Weights of a small GPT-style language model, trained from scratch on English Wikipedia: rotary positions.
MLP neurons of a small language model. Each row is named by its layer, matrix (gate and up: input weights) and neuron, and shows model dimensions 0-127. Each number is 500 + 25 x the weight over its row's rms, rounded and kept within 0 to 999. Numbers have three digits each. A neuron's up and down rows have the sign that makes its largest values positive.
A block is one neuron, or neurons of one layer that tend to fire together. After each block is what it responds to, as a language model described it from the Wikipedia text at the highest values.

L3.gate130:533515463493519497537490516488505509510523501481529503489540528497533493524488489485503458518464509521472474506537523494482491466513531480491489504541484479505475551540542486485510500463445474481526463493447538498489486474555491509477545512502518552497555478466494474469432489525528501552504524508514471528496523487523499508514483472486545470542503494468516482488513469503554517482501
L3.up130:531468477504485501509488527485473491491499465482526514514506560524488482525472495492487455509490509522526448558515482507525548505520494504471471507527510512498461526483503461512525511466508505458503488550515552474541489496521455509497558526507492443494478462506470468487436506506465494479501524495462559490465478486529492492478497547477470452546536499510479488489451510504502510461527
L3.gate184:554514519442458482510534523540504484542540508530517491506498468474503517562511487512513468468467517486491486528549514474477485474547489484507478461499456500475527455507479529456554501524514477529495513490481498539504506478516453506479488451496513495501517478481472487508512510488525464514526510497480521501491458463520556484557529521506463510467500498495508480481510490485470476484575
L3.up184:484512525457445527477509499512485552504479500502518513526454547480492533486470488480484514482425483503484508545537519492486469484536484559504484510443487529494496505523450498442531461544497527484473524514482481526494491492512469471437498505520501521483545503476517477521492553544534503464495475506472502476514454491457509504525480525457548509486507526516486482483521511503461489492519
L3.gate220:537560527464460508492484465488469483499473553522445472514498530480453478442503504472483489505506530486494523528438554465500470474501511487524496488516504497491466488523530522499469492471535472496493484565503495524482521527456503531497517493472524487487492483509500468485491529511525516493492513508490510465493516415504479475460520493495462530467507553525533460505518469495494496510485
L3.up220:501516510452494537488499465516499474480504519527484457506503487453467499454485520495511498474481500470501494473500521492512528496505466525528505461506511516524484496504516479493529455472543482514472527510503453519500525523451442504479505531512504513492472488489514489453464471495508498478487526539483538446488488480504473514500543485511482498520503522481453504478478447489526528468547
L3.gate318:536474544499544550527506455539517537510526495486511428506549478482496493539488524527482492461469512513506523526445446503504491499485529470488529472543527561505511493525513484477488473503533487506498454504497537471509494515494483443478497477469520505508482509503519526536478519504557483526496496490489481518491490526478517485490493467471491486516505517536490513527488491539484521462505
L3.up318:571454493484496486516512506546478497499556527499493458494513539511532523508517497468515484473497529474459522479487472522478516525471526467500497515487504519500517477477512447527528539471492461489506510481497445486498531526504464471478491481514518461492490490483538475479504499490520500510455482494469488517483455506459523503521523468478483502579540517533477535488505523497539515436493
L3.gate357:455458475479455469485513506502472502495526516478564481498525488485468496497465435493484482480467490465510537524498443469483516525507532500456508501508465456500499583518503522486499504533492499517443500470470522533505515497534482503453500504483472494511523503447510523515489477468489507528485466521505491516499496512509513546480520501512532496513491514479533514475508474487480482523478
L3.up357:495462499507450507530490512535483516516488498508553475518511491545485486489449531501517505491477540479474491514504489487472473559508518506515546560508521456510538560504516529522488513525476530493509516484461542499513462549521539497497530509507518494521548542467524479478474537467490485506512512472519487523493481515535514564503550456551511515532510506462500452506498531497455482478451
L3.gate499:517537447493509481520483538488512505500523479496502528471455480495500464470454500543459502506518481526549515531510502510500510514506515495483512454562486498525484527515504467526494473495469501475494488474504511483533485481533505480503511517480550488481477506519488516495486488478536470498484525536517430512470521540500479525511476470490487495499488462493478481519457502490484455518507
L3.up499:504518507494501490475457493523495522475510578507503535486486546503509507495488535494524503492528499468474478473502458467536471491504483514492435508503544479508502531469489499527533460489527498509497501481475480511550530509522466550545457482503545507502479485498494513469473518466517499491478490528490502510493471501440523490491499486513517478544471485525526486540494480492491445494503
L3.gate611:458465509533502484494493460516476469486479501468458525492484497540486479490507484520516520533496521506500494525456515479520522489462509505481486503490490518490509517507532535450479473514515503485493487510459457516522495546496451490505502477486528494514521500506517491483510537483523504501456484474509510493529505485500478500495498520488489502546525476460506506487481510486510503485498
L3.up611:478462551498523463532510500483494506524534494484456500484476485485456488477502499494509486472486481528492486495501502477448498483511484558487459507541476486486528526508543499497510428505502436497485480476510503515482519515520452484535531520488488468460533490470551457512444535444505486517456493533426491510494508527501502488521462554510491521501501469510551536495504490484523509465531
L3.gate691:478491477483508516486480492488532476509530519475482528512508484484506509479503519464538502506471503466515492480525496470516503462495470494511534542478507517494465513496485483511521517503514488488479510505539507504519499483520493493519442518492523527455495500469484502477520526502513440465540546487468460542483493510493502532481500488495464482478500536485422471491489466511537560502493
L3.up691:523507440460496508459484529494514476473521493509510499493498507524502503503512475498543500524456484488495496531505480565549514503464487494553483505467473520511516497511511524507497544478538475465514476495450500529475489488534499463528508494509528488490495483482488528522531546536490513509518514509492493545495471520478422513512535517529501468574492529475499487523511515512473501542467
En dashes between numbers in sports scores and ranges (W 6–21, 5–0, 2020–2021), plus mid-word pieces after an initial letter, like M-us-ashi, B-us-iness.

L8.gate77:500471508450522473484507496488470516487514479523519478484529493512467489493508445520490562508481502489530521478518461490489516504528467495486528565476513532537493489506511498512476506463457499518479529529535509462502512501538517505499532506491524516515482497487496473496503528499496508485466507503547544537521488575463527540547506501499484521511525485467513473487486499482466494535486
L8.up77:473462526515523495483502502450491554476499496501511453473467525511507511500504513512509531493498503514478507506476496525515426497521504513493507505454450505503480523458521492481514473470536521494478477473502515468523524499530517503519465518511538463509518479464521455522490487507497535539454531563519525528454517463540530510493498510538495533525540503479477489518474455522461524488509
Dashes and slashes joining numbers or parts of a string, such as year ranges (1986-1989, 1998–99), ISBNs, URL paths; sometimes word-internal pieces.

L8.gate134:497518525492502493483507513517483499507516533488495527472543502473490523510446450480531466505491489490502492508483510488506494495553522524492503520474510450498512532515512522488494487500497488541516542540502469547472535512520455512522454523538499532513500519455522515475507504476540464509523514468525476507477486469492460478496528474523507488523527534469501498566543539511531490485525
L8.up134:553441512462493510532507489512479492487485463471516461507526509482506543466487494492540471483510516486464509494521491479448564513499552503505515508484509535499486469508492519485477523485492510503485469501452506509509513497503531492479477520490498491519462550521496512545461485482487489504507514532493525500468494479506493556519498468474456513473542483488446528519475503526507490502458
The last digit or piece completing a year or number, especially the 0 in decade phrases such as 1980s and 1940s, plus ending pieces of names like Smithsonian.

L3.gate30:468544517513483533479527468488516454461486528525498541492526506530491487508474478519472486512495518456517520493510508497514505496514506485484495470518498500487502527484550488494482480491537484506489519515473511547501542475503523476495460484503487521496523492543485514455477483506541509500489522487478538511398507542501522502472475529506512482495532494512534521511525527504524513478493
L3.up30:503495505531492526473539473511525446495520514529455536523529535533526477526473506480489495484459530458534510483490490495479503532489486480490481483480506528495476504488500505519514486460543506473505500522454532521511485483523499474488519484502506477503524484499500551462423504488513549471538477472469551492432491521498499511462435518475492520489525511480511502498503499475511500507521
L3.gate63:518551477526526501505481530490553507498520534533532525500492478534507457489508490493509494509473509527511492508509502524509525500512516468521526532475514539516471485527512520502457489507510506495511497474472483518504480511520462469494496511481494514554523506488491521484472527512497468538502505492494521504457474493478504468513495507507516526520502512524496465461519495502553534523508
L3.up63:509496483488495489523499513507536465491499547524516488441518537522542505488480467518469521482494503480544498507540522505527543547504486523496509471507486546500438533466553535456512516481474450540533547503495487512468493497513491497442495527525538510520502499493477488470499521495509506477467516434521508522488484516473488532504532494511464520502534514511550511518537498526481509475492
L3.gate89:507484505520517446489493542508488486535516531537496555527537484527505502524517492520440511448500500520504500486457527478527480518479516523455505484497516491487494528520538510539454502525479536481450526501525512531523513467486433508524513517503537514525516477504505473491551497501477459537537454496472480496471509496473496496481519469478497457521450467483540502493547510470553516507456
L3.up89:459476466486514431466507504480546482510507494526498525515463493516495506547545460483460533504483462499503509474474498532488478532468510479466496465455525464484466532530533493495495483509476494473484516471546527485548485450503483504517476523488529482533553513541525516480539536465499529506528451552450493518448518529518498503482504479508486468480455457444520495521493495501499528480461
L3.gate96:479495569517476494477506516497515444478517505477500513502504478500488439560533482503477470452496487538492549538489470469510481502512536523489525512460497496558473517502510531485480463470480508505503458549475523482529474511512522525498503483471458508497516486494531481517535500516487515539466532511470447500520531499523508489510537458488503451509499496441508476505525490485487483502493
L3.up96:501527548519478508456500517481484486485515466447533487474502523523519488534473479491548505497505503515528521512489487502485505510484479516501505513502586505489520501454511505491477479466480473507477515505513510537476532487472486514503532476497497542476532461504509478540491534505485536490472518511487487456501487577508502495488520486528474475493505533559512490492470478515482477476513
L3.gate294:507478527521462506470454509499506465489512468511476541476454493494529537517481497512466474510521499505497529475538504513517553480495508493483488504471527510558511542523523548526480514519502500495486473500505492496457510514515500504491469501531543487510498473495511502492530469465472522481467511489480455526506443486457495506495490477481505502520499476491501522535541550472478498501469
L3.up294:489492484491480476500484490469522496486533518505486516512488481468526533518544523520507500493452476559547498479488491535535477492470507465446505519470536528508520528487527477497482503507532475463481467495537516508489476507516477501458491531499538513541520510475536455522505513483498481508511520497490481526483472482550510452484485479487492481541484534502509526524519541490496510509532
L3.gate353:550504488473483516486490524508573528530504510513465488494492478525492516477467458483507524533489500495509510485498497468461513501546493509497478479493487477515469479512486502498518467498502503473470529531469514508494547478521475498470507520518533510454505494499479511510467511521523487463455541505500504500473488492471479483478489512485514516482509471512523537476472486437483522566517
L3.up353:508448512538517523470526521504517508485514513458495476497483496485486508525521491506513532477479445499523489476490509477505482492509514474543473511493496536521481489508498499499482506491509533544450477486461449491493579491473517516509537510518480541475490551508512519477552538456468503519504515476481449506521494508488439486498464514505508517509484495505523551534522503516460520495525
L3.gate531:515478456485519506555504478483548508494515514487454509481519537477463514528532497500483496566522489510510493476492503501501505494473503519548481533521472530463500522493505507486524516467555476523512499490511488494509506538535541485498539508532490447516538506506440472501495470491514479474514520488489503531484510512492507537498486529488525514475500482494503563562498511481486511519491
L3.up531:486535493491503473475517515536524459501525529510484491497453477520514544509510500496491484492495487529464494460496498452519524470475514511527497488518529511530479492532472450494478494505560540463493492506478501448506500467510455531506476506483516481494485516482536499558506518435473464527471500517463461480487498508493465482476485492523458488503486484523540503533478472466537511490486
L3.gate576:532523488490478494509471486536447470492479520461503518540482529535482524534443528508555471536453473542547517493503514495514475484532481496498506489481532539497479491475533533515520509471483539455532462536478512503471475514498497458526500503505474513518530503456494516535481508469503539524491472512542497473488493544515529514500456457477566483493518490523560514578525546504522477482516
L3.up576:549510498482485489536492538496477470552491540478512535528509539484513432529483500493526467473476475484491444479494479502458462545542475514517481421470540514528465468507492493488483513506505514491473493488471487433496475527538509463473536468515481496513528469520487504485509523470512534502496511537492437481512486519535477437488489464459522499508536440524511515541492509488517501523534
The " (" token opening a parenthetical, mostly after measurements in infobox lists (km^{2} (, 13 kilometres (, UTC+5:30 (), also before abbreviations or glosses.

L8.gate620:552505490523570539502481449533503485498534530505521482484463551476491504509483495510459491504501470493524556511505501510465523466544490489514506502535501502487483517457517506569543503497516508513475532492466481477477530500485483510474517509490497508537493535480496484472547508523482485503482482497495497513527490490496517470485464483471504507506520503453492482532484517510511463530457
L8.up620:468497507527501525441506445477501483493526478507477502470464486513512517529492481512480525550518501488507538469463511484549468523499507483506492499531495483531526488484524531521525479488511466493465465514465554496501509523500514525505465474469535482522509482489500504452522465514533528467467515489507523533459462464477498498462488518522486443522498516494495510507529461509518486498537
Opening parentheses right after a name, title or score in lists, tables and bios, e.g. 1–0 (aet), TKO (punches), Worrack (GER); also mid-word pieces of proper names (Th-om-as, Ch-ic-ago).

L7.gate70:477486527502450509467457536475501502436482506522484496511440496506479532508490461520481490520512506520537496521513536490486558468520502414513511523511475509552483536516539483480488505478470518492513517497523479548555539505507525535504510493498494500497490514528494524531483488479482484488483501494518511478486485513487447504517513516508486473498517491476494486511467499547545503487507
L7.up70:516489523492505498527487491514451485497504492485490499456505475450544474451471561476497497508474488494533504497480535525497525532498534475524468489474521524551540537452522492546512504478461536498464515523523548514544459498497494510527494510508504490525517519491515447479510502472494506499486512508530488519500459501518534506528499499475514490494458488475511504485531526520498493508515
L7.gate211:534520488489520502468499526508491470473480558504519506500447543502525490482546482484517516473518538538499511522488487464472482504456506485513509534534490510495460530479462521483450469503566491524561508519552514491501515521465490513472478539462536536484523499527518491529470526463511524517493478512523492449508535529497523492500487512493506519488549523539522524524474449507495465494484
L7.up211:507525511551452540521469527524490498495504517543494483549519501518486518502526448502526478496478508501512481505508498505457515481504509521471493522505496518498487515438515477475482485504528516566509527509493515511521514477519468505450487472504507545505512475481475466499506502499502526494535498515540483523495493506507461447506564499495497482535429522463508539443523489508531497505538
L7.gate219:479495460493479501528482470511502516484521562537487483497461490524460489506537500571536461501482489493463515549497462477526529467475509528505513515476510485451484473462488530447522517488510492486520535507509488481541488496480433471503504546487505531486479525463470489513506485464464497520486493562519499530499533555505520504484491486495515527501465471497489481496484525457505468496518
L7.up219:509467518527482515568505493503472507480517509522491464514464489526528476534486498485512463527498463510512506523469479518478518539499466501496541486512486509486460516479539520495553495459499500482499503469471470503499488522518417483508499533519549515527520508499520481489462552492493538518478496477514546496500538468492527531470509504471493516499458531514516461520494512498491499464463
L7.gate305:463495510481462502466508441454517480496438514511491524528498494465475516546491501497513450460521508521477444460525505447478501511495537518476504507484529546443519496467466501479502482501504513490516530509516524498475462498462507503505493538491454474528529480500486508467520491511484524525500503563483438502536528498480463530470448505487491478517529481542522508495514498507540504508489
L7.up305:483497524557523434497510458517514489507515488555483478505473479500459532458491456494501533513464522499475493452501524503467462456461525460500480470500487541506490438495498520491485508495490513509451505537493496483482499483470509496520489497498567496472500543515485502505494440500517493523470520499480490511520492467531494518493518478523500471503481511474483468489518515538481500442526
L7.gate308:515449505512485538518478463491506502478539491537422493476498504500536504500518479499532487492484491537486484463478531518457525507501512456514484498515514532510503477495524502490494491516534512541517525507507496473489525502463514488478491489514487526478469497512485529509502444477484553530456482493499502456478492517511472507478493505525477479485520583499500469538502486474565472455498
L7.up308:544474483496480493488513480506481530501507511553469496530488468512513502501517497502477520481515503513507497460463500504496521491447498483508499557508502511491505499540459497513508486502505542527516556493486464512489461507466477478463450539502489479512572439506483478547481469508490545470498442530517530486467506498493505495482512509492492510496478541490506509493519492523535471465470
L7.gate421:459473488480502544505493497519517499476502488475492531490493519450478510532532514543502502546498492519513516474527509496505531499519543452526472535475526511482493451506485488468535498473503506485525503487491533494494498488487483443508500498491505514492504462480495544479526488487493506496507446462539521501498457484463498510484513523487498508478483493439499547469523523500541506522539
L7.up421:525499487474528491492534498507530512519478483491449500470489473492548500493502495490523449509488504496478448469520478495518454495497488467484509463482505502520496491501480496535518482469554522518515513497518529518466471495522496487461514499524540534441475441496500471500492495523510524509494478515516533476478485508487490512474498556502548508488468511508521538523468457516559492504527
L7.gate613:478478501485516448489509501495514491497522465470485511490494507476479518523487503485514523504488501484497531467497510494487488510497492564468509531513520469546487495489510508542540498529449507528515465475481552429457476459466503471439504479474497495514534479553439464491471543507450514527503505503487474527564519509524480536477536542500520492493513509510471526483481440453468483524531
L7.up613:529485497516461480506498501527494502470525529467510497482522511526510472463515495467466499519489484493490463504517512492507522518533516470533480568470546511495491447502477476457505527497519551487459540486492508520493553526492466534464502520522490518496497494491473489552480499528509513476557463483506510523476493451498470490546496508486498476496527493508510510517432515507476566516490
L7.gate670:533459506518499512509484503494520528503469448549468521540487500472484518530497471528494508530473492488514518569504488483513515485496549477520527498516513531491513455466446474482532474475547493473504505516544472464514520491532542517482525540539506546541510486501522504486519472492472484496515489519479536462481508499498481504508488457528483501494477511500483494456508503556532519514467
L7.up670:461507504509498506456497534522474521552508490495467489527456462478493510505451473511513501531453488494543551511500467477528477516448512504503529526500517560505539494443529475511547505506535488507518485518495512472467493440485495516479483524484480524499544461508480499536485512479504503532455450522536527523525507510518480510514514517478525503491496561522473547530490515500524502513493
Single digits like 0, 1, 2 in numeric tables and lists, especially a cell after a pipe, or inside dates and decimals (−11.0, 0.36%).

L3.gate103:531496482458509523512493507504500508490524458479529523538472542484511567480516525473473490529481490545453519500530483518491450474514519501504496460500551473479540510475461489487528515518489528525546564464491454476513501473480524474484487473552467439515475496501493518491502475522476515501507515522534501511471466469468507517478524490531463526541475541517460530487494500519462526521460
L3.up103:498516501488527494460484529491504452506513491527465535515499456483470534470509477479464477503487480474487487470538522587486483522459466488484525528496463534508518518478489504522503451485490463490468519510542536490517448525500473501526512551496513503499499514499526486509508522469477513571507484515507534517509495521491485480517492479470477497492508511504489534442489524489539454469503
L3.gate359:503490478505509498476497482560481480482516503514464543499519475540485460494481500492469482509497488467490499497494471472495493483515492483542528496521519483451575498519502476535509505497498556450499486530511482557510516488549497495514477524502478498508477514509508492466493499450466486483507540482501479475479506473488518496485482498499506537508503545495502492475553523511476511520501
L3.up359:502504526560501530487503522530480519483483504536493504474467471479486481497472512518535467504491464504507486514514470497493485463506465490532507471473501527477518515515529469538497495489507471498495473483449502531534506456492530475528530551528503482501492511494516497495500502537515508500466483494509475472500553500507489484477498464545500502430505535494472450496524518511468460447509
L3.gate364:498494497509518528476486495498508525537524484515494517547444468501532497490463443515466498495512535454484491507530462515483521541488514504527492491482505533457521464463559501533521497471556518504507512528494503496503471511470472470527489505538478501549483500496528454520456500506519492495524495522496474477441526463552558496497467506484462503521505498498481498532502517530468506509534
L3.up364:494449499552490527451482496516488472515503498501484507551502499532506486443482437504485488484493494523498460531528500504488482498506514544475528463466565522480530467483500505531513543475512502487510526539479478501558484504461512451488478492501471499547448480496526469527489510521513493478529480476493489463443486466539515486464467528499480480548474515534471508525490493518477512504530
L3.gate408:490505495540499520509488514488492514452485492542506500490520508468521466480467459567486455517487534486504464502467511493493526512501532505511463516557509488487505478459534537481494509507479472472467492535465464509506516510457477456481507503490524478493516505524528519497496455513526477503500511511503460509480536466491461544477511479452507530552503430552469510510444486477461484514511
L3.up408:516517505520514472508500488489517454469512541511466506497522481475478496487464495550517459468510515499477483502451529487493489495478472498529495504483521488542517466555496494491494532480476446480512490513513487537507484499553482499483470512502533504481534503458520487514496557521526572531500494468497456513485513466510472520489501508547543473502487515491481498472446516488480445503493
L3.gate415:496463447529443519486482504500489488469472527517504491556477471535488499492451514551482467501516443484459501491445530517505509495480465450530470476471468504505515493484478526477488484483474475498514517515512477498455527474459471485483499487510550519508500550530544504482476499501486507524493500471492507517462501511487525510503517487512487516526486508483490479493549476489482505527500
L3.up415:521511555463512494484487505473478504445544547508489541430510502477532518513503550541498497558502451525488497485492504486518539478473492482475489502568484477498511511500482543551448481499514473505522476481533465482456489470498467498511480502487528496473486509462471479487493457500487501495492506555490488501506512534550525501533496536496518512476516527477491514479471530523505499500505
L3.gate482:551509439480572472519487481510485494510483490476501469495508499458501510467507498475477456502485476467497445493493481499476502548472533547509504492490520503493474510492501493468527464531466462523511541515517500534492480481495521499484530491514499537555485460506478506485527530477477504478538499514509468517523439486496542543501490447487517495435534513522481531517533495513512498465445
L3.up482:509510537517513479540478486471496499480521507485498479525448487495478547463512517445485456506516513508526497499447505501520476499525518519469493493483474532496450504482520496538478550493450484505502532524497494434503470479510513501530480527481482505525479446499537495531509501517488531470478468501511515467483434514538520484502518507489523514542485522488497470515501499478517487487550
L3.gate536:484500512552569503488510502501467516478515498484495516547514472526547482510515553491465521459461517512476442544476488537517539542516462478483526508488525483470482497492510449530513482480475490456488483471505510488469474467535496537513504554461534471498486460490524465488528520532453514510486463568495461525500502487519517475455473531492501484493467499527502489485524515501506485509479
L3.up536:473494505499498491469548508523514527511530455529461522461517472482509516497509525484493533534481511529518479520512486470497513486536462483481533499472523465500483533538517459474472519483494465483481499511498432486464463457519531477526525502513497497499524443474474527512507546510522484536508474498508498480490508537532543471493484539543465482470490513530483515517471507485502508519504
L3.gate581:456503519526524504523491518485506491500522472477496502576471495519474499470491523512529521450503492521481489533531503466512398475534484490528455501481478540490513531510516471542485504483515512499467482472526493539525492507489484467517484469494483509489532505463504486553507490521495523494548517523520497506514528484490518512512507507500525534517452490509544506530532504521474503502502
L3.up581:456505499532498527551494519501486507477517478502510498517508483528529534503492502483557536473495465518477540449485502464510477490477493491535507471474513530478510478538498505512549532481554530534517478540478491498488480472495536481529424530487484488478506491463467505491478548477514494516487479506557524497505491505518507493491491515464497500490501456442516500551539503539474489469494
Fires on a final 0 digit inside numbers, as in years 1890, 1980, 2010, area code 780 and density 170, plus secondary word pieces ro and al.